MLP neurons of a small language model. Each row is named by its layer, matrix (gate and up: input weights) and neuron, and shows model dimensions 16-143. Each number is 128 + 32 x the weight over its row's rms, rounded and kept within 0 to 255. Numbers have three digits each. A neuron's up and down rows have the sign that makes its largest values positive.
After each neuron's rows, "fires in" lists the words (lower case) most often at its 100 highest values on Wikipedia text that the model never trained on. A number after a token or word is its count.

L6.gate33:163100144082157117097130112081164045112124141110147109130145128109089152105129139101137120075139091157169096102131131092148117069171161071154099102182126102187114134129073118095169152076117107144081116129152073169169187113087143145069110185165135122100106109112127092165138129146100182110149094087108186148144112091143120171090144132195203139111129079138132147143140189145137073127126
L6.up33:128143148092184097118130084159133087114079184153097122155140103102145120142164121107207158088144161139160107082153094152195153097171142084148088040167114177231101111155105120143165105160154117132108043100156087108099146158149118149146104164102105157110099126153126093132134111132061161139106125103093155125163082093153164155119130156174171071152106093152131098121155139145117131083121
fires in: "of" 21, "many" 20, "several" 18, "some" 13, "other" 8

L3.gate217:044111128159175096149156078159103157101100136082129122082127102115171149120166093087106189123111164109142127122158168160125105124112096181134148119136090178067182134128107074153146144075154153120166151134159055180078116110172098212203149123135167101079131123117117133076146116152108183153155149136117115101138119118181155138169082116107098128111148100127142134054095075155177104169125
L3.up217:100112121130138131155081071147131136124092151073091116133120142103186150146167110204155179123112134117154135109101167107100129111122090149060138125135084209107203098140099105129148185089112110119147137138148065154176103112133069181157167115132179142042097120163142121052150141143114187201161085130146101166185143110164167152162130178126112148120164147170137131080079110151128122169150
fires in: "she" 49, "syrian" 6, "xavier" 4, "he" 4

L4.gate269:147140101121122162111231200122166148098122134157121202129104108067106081115138135152141097148077135096098107121131159122184094111134140144089111162124159077140111130136174152178112126093127083124082135147133087115080166108109083130150125181152112187115188132178124127079124115120141104143141074131066150145127146105083115233074184160128126064113087153147154087118086107154096171153162
L4.up269:081164077132101148096211197152194135144105080145116169139115126077109074109098137164139092147084116120089079129118177130155099155104137138085129163110156100108126141144148131192130100135085089146064111142108081086059167122146092141183143161126092154097142168169124116073158149120109119146123105111055136159090109124086113193104156183122134099121058173152140068097078116113163134143176
fires in: "county" 23, "university" 21, "state" 20, "london" 10, "city" 10

L3.gate385:128132135167094220138144118161130180138130087141157138109162121206167141078152134079199141172123128132099164039158118127090107154155177148118123119176147177104126161137063112111133128150140140140106108113113114127132113166107053162130174102109145116140082088138120110138099154117138124084168089149151165113148154131137164142132147160127070128147083080102100113113130122178133139183128
L3.up385:122110159149128206126150131196113173133103085156128128117176149192162134099149141099157155146128141119137184040122128084086126129135165142119149114147174212126137138134066107135173134162151131101135124084123102102127108168129086173110174126118101116120070087144116127126104212133141132099183091176148165118200136127135158180131132207094099139149088104092116109081120130195117149183117
fires in: "film" 33, "company" 15, "program" 7, "television" 7, "films" 7

L3.gate485:075136136142117147097171144149113099111124098137143150121141100100139142070186150193094147192111147112144128139141137092078112103123179173167146124181163136144124135141048053104116116097124184150163096149121096136086138105142139136172176093080149144142125056113090058106137124132110103083134121136166117109163158118146047102120169067115062161126144065152137121113150114166119125133143
L3.up485:091113127116162140118149129156159105081111055188150097106134066164168137109172151183103170174083081154127101153126096074162135115122112185160151154095157206137121172185081071157150071091056134141097080122095102103112093156143110150160146104134164137078140174123134074103149147141178105115110102167167124139131130162166111123140092049132124164131114153177176133085119113127115136118153
fires in: "music" 26, "football" 22, "career" 17, "club" 8, "stadium" 7, "television" 5

L8.gate266:143122152091153120137115087091126109131104164087136130090122121089139147200144147128106156117079128104169186081114146173128106140146080059103105129098157085122143153114123146202177090084083096113152171172049101145138069142102160120067106156107078140125171037112150131141067114142129149153143071121116128136112220095106099118142112138159182143132102142160129095089091155120182105148147
L8.up266:147135122093093083040104128134093116081085233161135141087102173136136176161180157092179158109101149125159130063140135117106142142123135092082079139113089060113150124119117100126149136086120122122098138119084073123124112185054161108061119120088142104150140037133139126138121136136107194121164058108141171089124189117074115157120129099112167130145153141125075089074102147162162158126135
fires in: "number" 34, "most" 13, "top" 12, "last" 11, "first" 7, "numerous" 5

L12.gate0:096146137135106218156172145082069119113141090132102173208127096116131102137190139082115143191142146126146131077124131103097141106094154132126140168134089156147084092118162137188153141096149154118081166104182113133139125134071133086135094040142075065074119165156168129127149110132156094114128107121141186149154118117109152083158117134061186167071148131163102114116110116135121131129137
L12.up0:177129152081115097091111128194115139127180146116149120126188146122144138148129112172128098051092059135101149090179102185150118108173046181124092096094148148097158153133106057181120108132138113114079161195161095115145134145114129069165152156110166147088100039093119136181139139162154148164114079178131162098150065138107089089123103111184144069147112178080110129118102144172093130081104
fires in: "his" 17, "this" 11, "a" 10, "one" 9, "she" 8

L8.gate124:111132110126124102111105099140203161117106133161167101099133078146097151075154091115153102077114125131130092102141105098156061132147173131092106117103042151118093095161112143079159101114098173117060131127120106099096177087075149136128132205118151178160146134134120127150116118099171150129133123113075108061116161115148144135105139159132139134101131135121085143130134197156180186091179
L8.up124:091113107124119143134131104098178172175086090149147096109125059120067137091170145108183145119104138114187141142140139109150062144161155125111167104125056134105108082073114131182152142143107103151085102156085082115084211103133137155117117172112096178125139182162138070121136141067096137103155126170128111098144163149144092137139132144147120160127141125133165156088147177144128205089186
fires in: "university" 30, "main" 8, "state" 6, "around" 6, "college" 5

L3.gate65:110124104132039122188080095129193139173103199162143123140129111091123131150086056090164151142143087160113102085166122129134150100159153100132141136151156079097146111147123066080103130100072102116106104114114096213086138119130119165114130119090086111157084144188121155115165133131076134152145120131113135148146174116172171221123158152133123128160113156089081114113083109132103147139141
L3.up65:090132114100024156170099073144131120125091119138127137148134093093132093110094076084164162130147173130119106080155110154107116089139168128160129121155143122089132126188117024147063113127058111110149125097142092162103140122178117180106135098124100127157104140155097163159114136117106142101130152160123123168129156131169176203153177151121109146123091198080093124115136117154138124130155
fires in: "university" 30, "robert" 12, "studio" 7, "may" 7, "roberts" 6, "thompson" 6

L7.gate452:146132101086135104139181115142124117131080159103175157206105055097146113089105118141071158166177076147152155100164114083175138114116111113083127151178199177185178135145039139136113073128141115097122128128156109095165148147102070123100129118125107131076087128146188111135128146129162120124149119106149155184118135140141134164125105138211075106128129094130097118136122105173106126103168
L7.up452:126122109103157160142166155094150137180098140158137147117102084126097127144125119085139178129111113121130152157152199089115091124141076091098161143197158149133199130154136142154107042109147112074130175158117064113091135146165093121110097059116120171084135133158117140133115143108134083162182060140158105131083167119068046129107133129168103107131115079158098130136142133190081122174187
fires in: "part" 29, "party" 8, "republic" 7, "particular" 5, "peace" 4

L7.gate238:149104065083102129164147075099111157090122134168115155121144141111118092139136123116104101131157134151168081143120157139167168129057107173161152148188127109145131143178162099157163138091137051159153171139126126138080124107126102098153150144125100083126100095127079123186174165135116112089134164107089114125136100178122152142149162065079121130140075115113037122093123134160159125165139
L7.up238:121135034074131113142150079087071112121100080144106140133143121120126069175134112085137082129134125127168066170123168139155145125034109172142167147109138167140181111184162108141148107115104038170169190139102136149080130130128096112170121154128100079088127130130106118181135108106121145099139193098081150121136143155111142159161146082126112138160101098134079134086131109141198079186111
fires in: "would" 42, "will" 20, "could" 14, "may" 12, "mayor" 4

L3.gate382:130125131083100098125037112118151069087083162090127151172177119097139126177181113085200118126110149115159188082195130143138090094094107113136070073071104107063104114154159163146153128114106045133161141167082105152168112099112173100082108178107088120135153126144138110163109138087134155131153093081058113096073163132120123071144146107165223142136106148145102101103064155141142084127142
L3.up382:128120139148102135101077140099121055095133142129132116089122113171126134135165056118192157113096109142097123109167110150147109178131112120097073121124102169105130105087182137122171097158093085161162062166142091111190087148150148065099116177083127178065194056117133110117147126089136130149102088103130129137060164106138090149079113110148165138100137158129122146090165152125153105092133
fires in: "number" 34, "top" 12, "different" 11, "last" 9, "remained" 5, "remaining" 4

L3.gate85:176134043098142110119147089113136154109162136212102094137134088125112108174148131160159143132093137126131116154126144167081133147093119117159130167144141197098132092134147092152127104065088096111162172171134093149142138040129113161166127133135116087122120092137106161190151121134154129123153173113106132099176119157077100139159163063117067181154056094107093147098120181119146191200145
L3.up85:170130055075141114136171073133142145108143097216130097135143062121110124197170113153172129129124141120128105125092148154116135156102155108160115180135140185104123088136181085142149110070112087115159193176142102131173121049125100150123147149145104074112120100116105167167136099139156118109157168086080146103172137153065103110144161078072102124103063115139072111094134207150104189185117
fires in: "would" 36, "will" 20, "research" 10, "results" 7, "residents" 4

L7.gate181:125078083140130121099168103152175162081117151165143186114087146121049145158117133081127121104063097074180083093135154132096080085098136122123090193135147138118111079083168122096153100112127128140125232149152110137088095139097127154163145122144108215132110119124125134137112043154108174118161127103136144078102120130096066151090131114157160125130113059117111113148091129198188139130164
L7.up181:110111105110154126113184063154118164087111162169123182148126172112095110185135069150096139107103128102170119065116113141117116054085049143154125155173118106109038137106116102163174107084157106105137195167135110159102111102132134185235102108172135177160139167128166119161112087112085172124122063135121111193122108086084129150126109114129109149157130165092133143108088166204154118102163
fires in: "center" 17, "list" 9, "central" 8, "association" 7, "member" 7, "stadion" 6

L16.gate316:153102161138160127166111118081149179090136117129170171149100118109074131154187118144140090110090109055136130145146082147137125127158135173170187165126122160139092110130137118108108147093118220061137147141140121143119098162126135134111128075084096066152061118083119132124139191117123127149136126136151110052103091069109124193081083131145132093139100073080076150166169147129083090192168
L16.up316:074163151132135112175115126118095210154127139100148178179125135098142118096144090180125125148059048154157117150160107120173175160102126190137136122112165133117122165139141139145089123183112167108200135077076204097141129170115121164128132082072152080163113149135124136170165113088149090146140182101094121077112115136154134180117116080097116113138112135131167113208164119143119114110141
fires in: "as" 51, "in" 6, "for" 6, "where" 5, "once" 4

L13.gate212:203103140115151120125130094119134135144144121137099152133122138095175115125119147176133127143175129098168106143168127173157147184141123102086136189171118153165119118157072157155139171098132147108045125188129113079164124119053146140134084098110107100102083099095160186148154166105157125142102090176175086069153131107120112129120129159100130104151111133173077124082109168168110155132102
L13.up212:137124088105150087165143160111113152107141139108104110178132118139157139152164167101084170079115084147154128154098052126126149132147092106150146188138121149184127098156110128134094125142176178114141164095110114113143146149098130155151122122124069108108085161155132118092130128147153115181101116089108139153138199143144086135105101177147139108151128109098131207133180100205037124120141
fires in: "in" 23, "a" 17, "one" 11, "according" 8, "as" 7, "some" 4

L14.gate81:095118100168134149072187125083118150129159097113118184114187063127137169063137097105121194102155159163072194132086103121145118169103096112072133103113157144132106164165172110172113118069080151159110153111144123171122124134113125146092055104191154116161183123127097106145111055121192111146093081102136165107133117101167207209133116129158131136115144179094100139111118134112151130131186
L14.up81:191103100096159136121074108138115125092145123143131114145132138135171167088153101148130047100129117171189198119095150166153144102196125100148088039114145182117060140163148150137193081097100162115129152125144131172098140151191141098086214151090123223139139158076097090132153092142126143093118088158134173046136115130107165144132137143209144155074100137118123130115131107100124087104114
fires in: "of" 39, "the" 30, "a" 17

L8.gate32:152118069110135023139189178090100137085171120080056088161155124145080060079147148106092143074152185156109097147170148112115102182096124104131146148133158117139136051040099145141159176158169120119193135148141095115099111153076179137136076151162141096163139168093142108166103093137111125092128157156122105066118114118131102105099139144181113135126151105075167158090132126094115115140117
L8.up32:117099158102169069106139194107155123053125091097130118151199149101163120104158115101127130067135125075053128121149118138097111133127111100158132160181174128156116127153132139104098137120176169145137151098150137115118142128046126103140093115135065047187087143186130198135126116163135081103111156116100089097135104137112139128099147143171112122072139111093120162141113135087123091127138
fires in: "8" 12, "4" 10, "1" 10, "7" 9, "6" 6, "5" 5

L12.gate397:133176116161090105147141187108133115167157108143167115052152052081080102092086171152133118088176110095179133156125072118217076089117110139156113081150093164078146115153110161102150167116148122125139161145159117152112155134112132126110083115097134111192139145164127156143052131098130119118082143129106091195085122180195128091137104120122143104153094142073108139150141088159147200152136
L12.up397:163125078107162149143130110112145141190138054092047161124132182192121146126146141113190104120080104102122181144091125140123109135149122099154069209125111136136125108104147134091147133146140160088152091215152144086202120172163100186126118156094123089187109151105141131154099098144083118135122119098150105084116186123142155136096126160173145131186082126106125108187118123144207127133160
fires in: "of" 77

L10.gate252:191129100158155132137164089190206098076117167142135167122141073210084114198094136125149169149153052125113079114161083090128151173100121080120117139133103094125168115138153127121133097110145134147080175141105130141147128086155095073126140105092133176083099216169095103109065119102125197091135096100178117143128143126116112121117098059161142076144149174124174131125099107102205132158127
L10.up252:170121134126120174102135057172148074126132129085147130126149089157108121204130139101159133119151089100126099069122119128152145111150131139102116230118120116125159201167131114110132134079113145140141119129128204146146102141141057096131171127137187135067108152182116110142124110119137147134164156134172143181140140143178161137165110160168157083151085134142087083095143164055062136156118
fires in: "no" 22, "by" 15, "co" 6, "editor" 4, "coalition" 4

L7.gate358:160144110141039081118120125185177101068182117124153140147110133126134120149176066134076110097114168106128091115116092132095141126101120121128105145142114125165121120112122157110096147219157133157105125161124127226108110095141076108130145161157135198130118142162136121168115128109134188091059172104162161089152143144109099155140129104090143150133115125129146108132084091144143197167175
L7.up358:131136115144122093116145145132200139088149124161139137128124113091136127102155061033065115114090143144154116097154052104057122087158131148177127128149152141140134104165070134153122074178148150126128139100123098204134096053116103113163121161162124167123133155149185128106122110134143135105090165129072099088080105159107118191117179100099122128148080132126179156122081104115126224169177
fires in: "university" 30, "college" 14, "heller" 7, "prison" 7

L8.gate18:052122112106115223109109106103137167153135095171087157144141152124103099101119096111105140119123149059108115177143133128145096075103199145047153106186088100145086165142090134110117118149113090129099097118126174100084187166131118109117126148098119156169174137127164152100134056098103165087119105134090113155134103139140144141148147150164112165144114107138200128176154108128122149173165
L8.up18:080122085111086201111123096067141181133113099162081152121165153086115091071109083132101110131153134063078136181111134112121091070094191148066175117179068115165074184162079114116118098149112118139116106131129194101086201164127101096114154112102153144140158114138132142114159122115108149102113097127095110179158091134137140116175144147155132179130137088152173111159131111141099148186172
fires in: "states" 25, "city" 9, "state" 7, "japan" 6, "tournament" 5

L2.gate223:161095158094133171118095139076133138125111116083123101117190148088172091086127119133117159120192119079152189121151155168154120186070138159154153168115126159183128172142123134108131145086173152135117062108116145104165154142153105126094124101141109163089086121140128138106104167143115134171175121143035147088082150112157138130136083141072080133092145109061184178100125154177123108164167
L2.up223:128059187087156217168125158156136161083126104142090150158131155113076187130149140150138179155130154046101135128123123153116095176095147113159163159128114150229101129112096044114081115133112153133140104135134130128138156128128149120104142082127120109151108125107127174116169129147122144114136099105155108177100119124124136122144111115143198143133132089158116181108153097198138079091122
fires in: "by" 51, "can" 26, "year" 19

L10.gate121:132131135132150090103123130066168100101110139086113116110097134151110095063105175135102124093138038081133126137127102155095113045090166103139089140137086195131165160163115102144153079109127150084142041098075076140154114089136084164080157120138104067093166139120134129123089137119115127114167201122164138133125104117156154099164114092154183169081161095138141187161112102127153178128083
L10.up121:145134165083154115142123106114129084057104087104103125122077098102125050071128172152126114123110092052121097112120127135145040083162115189112078163190086186154183191142137032135123128148126105117127145079152169108175166160092107125068174080120132154161129109094177171136146105056111132159126136134115166139139097112175178142157111141174148140080147149082098120121121104143134188106150
fires in: "season" 19, "code" 8, "by" 7, "election" 7, "as" 6, "order" 5

L6.gate418:140152122130091151125148160117137183141166072109102131094097150140089114140078160077101165196129138147110161168128080114162131194149120087085146118108071127116177160157061105112162137154121139143066093112101103105122166128128061110169158109112125171071200159078128100073196132111112150090098148103122108121090165139149127131084189093171117169094170128144168114115084094112210122101195
L6.up418:119152138076096154119155163179154125134161068074098122107084155136088176144124077106132131159117136128118113155103148125161094157147148157083095153114077134119163153171055113119134123111114092161133114159141114118068164098210081129105097141116092153129184148070176101122185174122107110140091064116140067144131124161159106107110168115190108123165180160187129086071062145109138129114147
fires in: "county" 23, "november" 17, "state" 15, "february" 9, "states" 5, "division" 5

L3.gate119:092117118101166114142146127120133028143104097162174158184135134129116125126174135136162122166122084157146157127159154135078079124133091152094139190141161081090154141087102205068163135112088144171106086152074127104113140120184149151130169133147146185121113122184099084092070077118100139096159171119163129086068130098119159108124133105121187109106091133114159099195131094153069146114119
L3.up119:105110127117129127176141161212150082107108111145143122123144105090177095147090104115145144158144146147101107146098102095082129137110132155082131172108123117129146184113064181139107124074154135159105033072105110133069134165119132115163087048165166142109131091093104122094108153162155116125118118124190140111157137146126145165159126049139147072155160131090141155157167097124165142133144
fires in: "music" 26, "song" 13, "performance" 11, "album" 9, "genius" 7, "version" 7

L7.gate262:099138184097132116165144145136098157111115130119064128141118122141167111169186074169089171152141186040126131116099120146102128184109142161126103148132088127096144161150132088182118196145159132128126129128159100164149172093173099101146113106115156096146191163076141175034115122143079114156081105141158084113125042131128141149101107075105089141096119125163139120031127141128101142183115
L7.up262:115125177143145109101164062160138070087105098123183138126162106135162145114168113090128155145117076113119142141195126074150181208127133191125187140134129160161097096112134153164083171079127067114146145188158138162092104082098144079138128104187116097076087163135133158147111140144131187161157078171118112112197093171127139142131163173141133072171125094144092120043106060133145108133074
fires in: "she" 28, "he" 23, "they" 14, "infantry" 6

L3.gate344:135093128094123148138177053142093196155090106121136141125142115073204139099082123141139144163097114159162119109142169138158125160095191135079151112124085111129101143125109089123081166145131122151140098151101084175117155136181153152124193078080131139130135128157090128079199117103168147152140133150154137157212129099146129116101155129175102187172065118093122109116118181155168098129079
L3.up344:131136119111097142139138036121122163188129140153191137180107111116161147101045179126105129125127063165183123167136148165209116130198149151119139154120164072118103193135159109164103166127144152109142083177136106124112110171149210086136139094167146144141111116130079115103144142108173106091162144136197116111156102138110073101106113092139128155229109144125141057134135178120129119115118
fires in: "japan" 19, "can" 12, "japanese" 10, "country" 9, "weeks" 6

L17.gate492:163157121128144133089143197126137088124153169122111118166141138114176085154153110098101148120085104141138173120104135130117163107101088095100099078162164141148157190136135186137147126023145136137065155116132122160080120181112161103140138144160113168091164063133076139129144137176173134082034149134073106087153111120047121117135150102173170156159094099121117152130139142128142139085115
L17.up492:145129085154123141145106090095155161070139097162167108158139103097158126143150184146136063149132108069126153104120121112161133156202133119100125094121103155056109165120168144172132109129092142134196150135190092134155160134172183193144098101187152114136139122083129121155096107140144113099182218167162151129162102129072139178162085113127153141064128095167097114164113124181120184172163
fires in: "a" 15, "an" 14, "small" 11, "large" 9, "the" 9, "young" 5

L10.gate94:071169119105057116154156138146087134112119129188190158121157101139097132158122146122059190133101111139136102134134109082116151118136123098174134149129169156125150100154139174147074083164104132114125124087108072108143141181070114101131061079082191132171127098139131093211129188123081124131134121150115148183122147130107106110177080149187117130087118101157098172088132072133105173132124
L10.up94:172064147144093117051135105106149089110096085124067148114129189127143148103103144114163110017122073097133146148134176131136116128148152166148164155203158159141142102154160089121143144146152135143106120164139147145161128127137167115139149112072112179105130185079112118091062146148116164149127138108115090155198109124104131203101086079067136133152152156106099132097158137140102108128144
fires in: "in" 27, "with" 12, "win" 5, "winston" 4, "within" 4, "of" 4

L6.gate350:114126134099173188120100075153096129169095111171159147116140100143126137141093100052122091088023125136119159115164229118189076136101120157088128108141137173110178105193205142081106084132145111139134120110156134145115134164100117107162204103117109097144131105100136135129110130088133128129165155131139139137104204122143098144165100188176104075107100169124180121141126151089168125155123
L6.up350:090116155113173192108132084141079106167100111179170155094158097161140113128110110078132089101020121164116148132160174066167070098119123159132149129104090137112197090180187123087113077137154120116143125121149125104116144186114138098162179113142114093138117138072116123110128157081119099135191114094151133162097186134168101144183101161135108077103119174101127130123129177109176148176116
fires in: "japan" 19, "japanese" 10, "australian" 8, "can" 7, "art" 6, "artist" 5

L10.gate108:158125137164125152126153170155130144074127067143144162134120125109151114135113093170089121161177086133114094062099087138086058149143143092150184152084118102138125094116134134134115150152112133195170187145078102191106117125095098189163115183146128135125130110170126137114082062141148124126127108144114071155149198118153090137088093134171066078124145133146054154062148158083123051165101
L10.up108:055104182142109148103139142106172155113114125102129137117131077112114130153066155076168134144098117074063105091137148118148117104131113144153186135158076091098124130165144120139199148081097188102133134159101177158098095129105151091173102122113097102192120145151198152181150128107138074138158132124143132160077195067160067143188177145150089127146185157103053171149137126147101163173103
fires in: "no" 38, "not" 19, "where" 6, "by" 4, "arai" 4

L10.gate393:090132142145158111059137061140165164133132163159116131165141137161067115128122122141136126147132177100134106152105168163125117131102103162101119187109116115102148126095162149136098099066082131129122123113130149146080135157091073143121196114141111152102125096047119120094192121092107098088127069154144040078148185170088127129148193146082125145096142170054152120161073165140114129096168
L10.up393:077121125195125103066172108140152103120095127107184135102060151136138097094124127138076119119113164107130240063142159150163128120114172171059060123159150153100158110116119157064120148125162111139098124126124129118119172151137116134156150134144135189144155105070143056098129157117174141165134065126135128160143162143056090171190110123075163082046108137066114135164053127116118149126139
fires in: "york" 21, "state" 9, "california" 9, "hannah" 5, "university" 5, "granted" 4

L6.gate272:115178073089173145099149078123139082125113109094179166159115137130069158178128168094134076170143124134157198111118164117183113093172121108095122119164070081097105139133136139050047098141100107148107158123093131139139139105100119154097185127098121139140134131134094068107118047133172171153133159057108086110139161055159103133157158169121117172100131168139152069144102104119102146121103
L6.up272:068132125144087131105124058146136162126148119105131110127165106121076136154180136086139124187128146157139185122152084173135137057092156101109193088140050130093136099125101097061095088127101132130133129063160182125113203107150117225177190142102117127121087125152065073159163134122136188116134160099136106102120118081189133113144155167184097117146119101106118118095110136152115147091133
fires in: "john" 22, "james" 10, "joseph" 8, "thompson" 7, "thomas" 7, "robert" 7

L6.gate156:100092141093143124129155106126148127118088143173100117121114061127091092142167163081155198092068118100134160077081109149151137126061152150165155097131135206122150092159101136129180128122134135117118121137166119115125150160103119146139153109129169133054112137126192150163110139107146133081151135150044127113039099138085139160077120146135136156122076135110137191108144144140140099064148
L6.up156:135131093115124103122118113168134087112155057092103054154088130099081115185114153115097153119047178120125167084116061149105143193121121162172124120150190115115121107144061151126139091119101164144133180151139090119112126121095113212150125070140105125112172139118102128177143153094120133139162092106111107120089102115064159162105170105114131147179137132129128102100094157110141112074136
fires in: "life" 24, "many" 21, "years" 14, "family" 8, "son" 7, "name" 6

L4.gate206:137167131176146138107151125103159078161126164121082172136093131087076110130132108113159181172128125124149148103074108119171143123171124117108066215117087113081162084097109135089085136141151120079165062150153050116066140117075155089125096126154128157114122093073125138059134091127064118072113077097140145096110091130114171135166171141186148105136165077089139123129167136177156143112157
L4.up206:164170117136078093121137112093108114144160165194096144110109098096146143140157117130131104136177104097077150127136138092096105032153118094112128166093139086102111190120157148099065129064185143099151132144087104130074157082155178131155115164128123190187135091091147154103097106126109189072127124116138176181166114118116092139129178142191204070113201079153148145098128158166142193109181
fires in: "center" 24, "central" 11, "corps" 6, "corporation" 6, "centre" 6, "century" 4

L9.gate20:147114188133104127095124081185120129127128130124137201093103175149104123124124120138092125056135130131071127145103172107125189156162141123191120136177109129074131100101114171131101113095068123110116150152130104107127147135036177105113190074102144139105166091114137127184105131139155113131101217127130091127113146159095145113095149143127083148162137208107109163131116133129111206152138
L9.up20:054130143138083111151139094131230086164082143148083153094155118184095054077144095068110128076115108118150105174073201109148116081123128152115171108114098211107105161124157149132103143086097149104115103105109162139182177113105161136124190161142145136161164101088138172134113145163173165143094157172122101166107140202101159148147129147133118172142167169094140153146111190131128127129200
fires in: "in" 31, "during" 7, "received" 6, "win" 5, "until" 5, "winston" 4

L17.gate97:083108091138096147189082131183149132117153112082165128082187111111128116123152150157108064072155104160162132139154107112140124178125101124181143124179028182196077091109129182112114133134144116157193172107114129147110105156121088142089105119104150144120138122144150065116077116131162117117194107143090139104140105129189177064068171128155177141093151123041122104130151171128164217122157
L17.up97:110153106136085117169168084082087121162093163148158189138125095190123093067100115132131045114089132143107096166115160137132149154105157118153107119107147204151133157122071155145137148209154151090133149099071125089106131151120139178115115141088167124119097078146129150124125105135048153147151151119113129126129154107139112116113183116168109136147141126108172088148154139151128109099137
fires in: "of" 57, "through" 7, "across" 5, "to" 5

L3.gate403:157110105143161146111134107178165162175097108110130175121117189103115153092131106109108113134062099093178157101157180084077123110105109074076149129154169110070138113137113115098112124155109110209145148127112143143087167142109086157157233079097123183218131160133108143082171131106109137130106123073128111096155139061133079132093181101136043155159106118168123074171147187151145132115140
L3.up403:135089136120146151108173114179132133140078155153148162187128127117164138142154080091092116158062082129174156075160165150085109076118080067088181132147170087118127118124155103154122099128066115203158131128144134117071148103116125152189214091109098165219103168152126137075159125103103154155107140112104128134144113076100069184101142100117068122140116139185132080150088180104084146115150
fires in: "japan" 19, "australian" 11, "japanese" 10, "thompson" 7, "alexander" 6, "thomas" 6

L14.gate221:129138112128102147146094094121130096154134131132109181143111151167075129118109074057090096174147155129138115139091125147109152180120137147161125113230160160138103110134149162088080152071082102152120127132089141150097125145098106110103174094143086138120143189143130170119075171117098110173155155096120088139176106136084133136135131091143150121143111121095155061104155114130183098115189
L14.up221:097143110164075101125144115125109162186158108122099165103197147110152181117096112125172090113059131150190159133138138164182153153150089106112132136149173156121115145124115109104109132132109081124139116176113136078176136123127187144161160140124137181161167158128085188167110103150139109094092083091130121129133143233142164149153063140169081170099182140126080130148060136175170106079119
fires in: "with" 13, "highest" 10, "behind" 7, "begins" 7, "higher" 7, "ham" 6

L6.gate334:086079123119087141177177115137180167148103076086122137184091102121146138112116027082136169096102134167122159149190141071063156138140160100138123150194107110153137114149088138162070166088106094189098118127094089125113099098144112132126172159169092102149115092193138115173120125113134107113065150115131088094172151113130098190095186094104175173086149157133173098115146089158160101161140
L6.up334:062120126119067139185194112151147178162103093120130121180078135087136091134118081091122172141120153118110114139186169089078177126142146127159122126178109137174133135135073122130129147097108102195084124152112083127110118141150092097133166192150080113125089084238154134129137123088140154106093156096110122101178140130132101197081155081084151152066174136130186094143104105185145107136163
fires in: "education" 22, "university" 13, "college" 12, "studio" 7

L6.gate88:049095067087123187152128143132155074103181107126122132113094148143130068099145136117127114099105127092174116144112136117112189151132079079139165110155113149140200120145140134150150122155136101040168126112164137147174155126144030185094127127117086153094139160170140121105101135100163091107124136147148077140116174122097121122079111079136087170133135140152070106104105166212124108171126
L6.up88:072133091068167193108109150144147054087136122131096131122062130129161043051114119147127117107114141137189139142110141117152169133140147106116171142164122152161173113145147103163125135129152119099174161151141120121141119122072085193124108098106059169119137137143149105137117129107158050088130101166190064116117105121122109136114119094117097181095125153144063118083164134183083100126114
fires in: "part" 30, "party" 10, "national" 8, "great" 7, "particular" 5, "treatment" 5

L4.gate283:164170134128108141118131154148148146093114091162107129140097115158117096129129172103157110196087139087148169158138104082083091142096158176150136083164130106120071092114051140100120123133106140140115089124113112137148097148159102107151177100064137163106090082120165099139070129139153143037187066159118137128146086110187140167146114119183114142091120196153155134198124089131134159125145
L4.up283:168154125133110078116186153143182108095116097174108119145088120116090140125125128115122167228107157118166144163080134073128087109053155210112173069191096122127144139121069146132140103157190138111121121184116152115188108195121119086139148060075173116136106105073136132126132149130101145098151100184171122154135099193162146157176131096158112161071101155112136104168154120158121153149126
fires in: "album" 20, "music" 17, "film" 10, "group" 7, "song" 6

L13.gate54:187129100116165152079151123112127088112085115120128135150113131122106140144096073120110112110095125160128185153122135117131160100086083119174117101110163129177134153187167132163069159106115130108159084170159127088156139087106148074071130145126081105131136179152097123141136127100167133160078134135061118141133171125127154063077146115121100120137118169080127073151162132186139176188157
L13.up54:071127095081168169101071154132081174090123159152122171165113163103118110080120112121096095120129163146128164078112119139080148110066142134144125124120102190104127118129137125122061109101114146123123078110103151178156188144146082120092113161066132128194123109170127106141148100217176146109126081178101203081109127126053121131154164082140160098126097130143120127126084149154117183091088
fires in: "a" 33, "elizabeth" 11, "affirmed" 4, "games" 4, "moscow" 4

L7.gate239:140056133095148189140193136143198099106110123136157182148090073095191149083119111119150101094133125107081137122101186115146104142148159116120153118165185123154218088153135120140076087094132158159094109152096150083086137163116126172093108104117109153112111146119144073107129168108155065102158114150186065152142118164099114093140107113150096093150099180127117130086121137142077154192127
L7.up239:150077121078117184104183104128151129099084156137155137108055086101142116123138101103137125113145187107109154148139150100144090139091165105125117099167201185095176131171105083164102085098137129145110108127138131095096189196086158161118132094135168168109131133119128055139084133118172066121157116148146063135136083157101123113166121067115094115138099152089090128096174100127097167174156
fires in: "rural" 10, "music" 10, "film" 8, "public" 8, "cultural" 7, "television" 7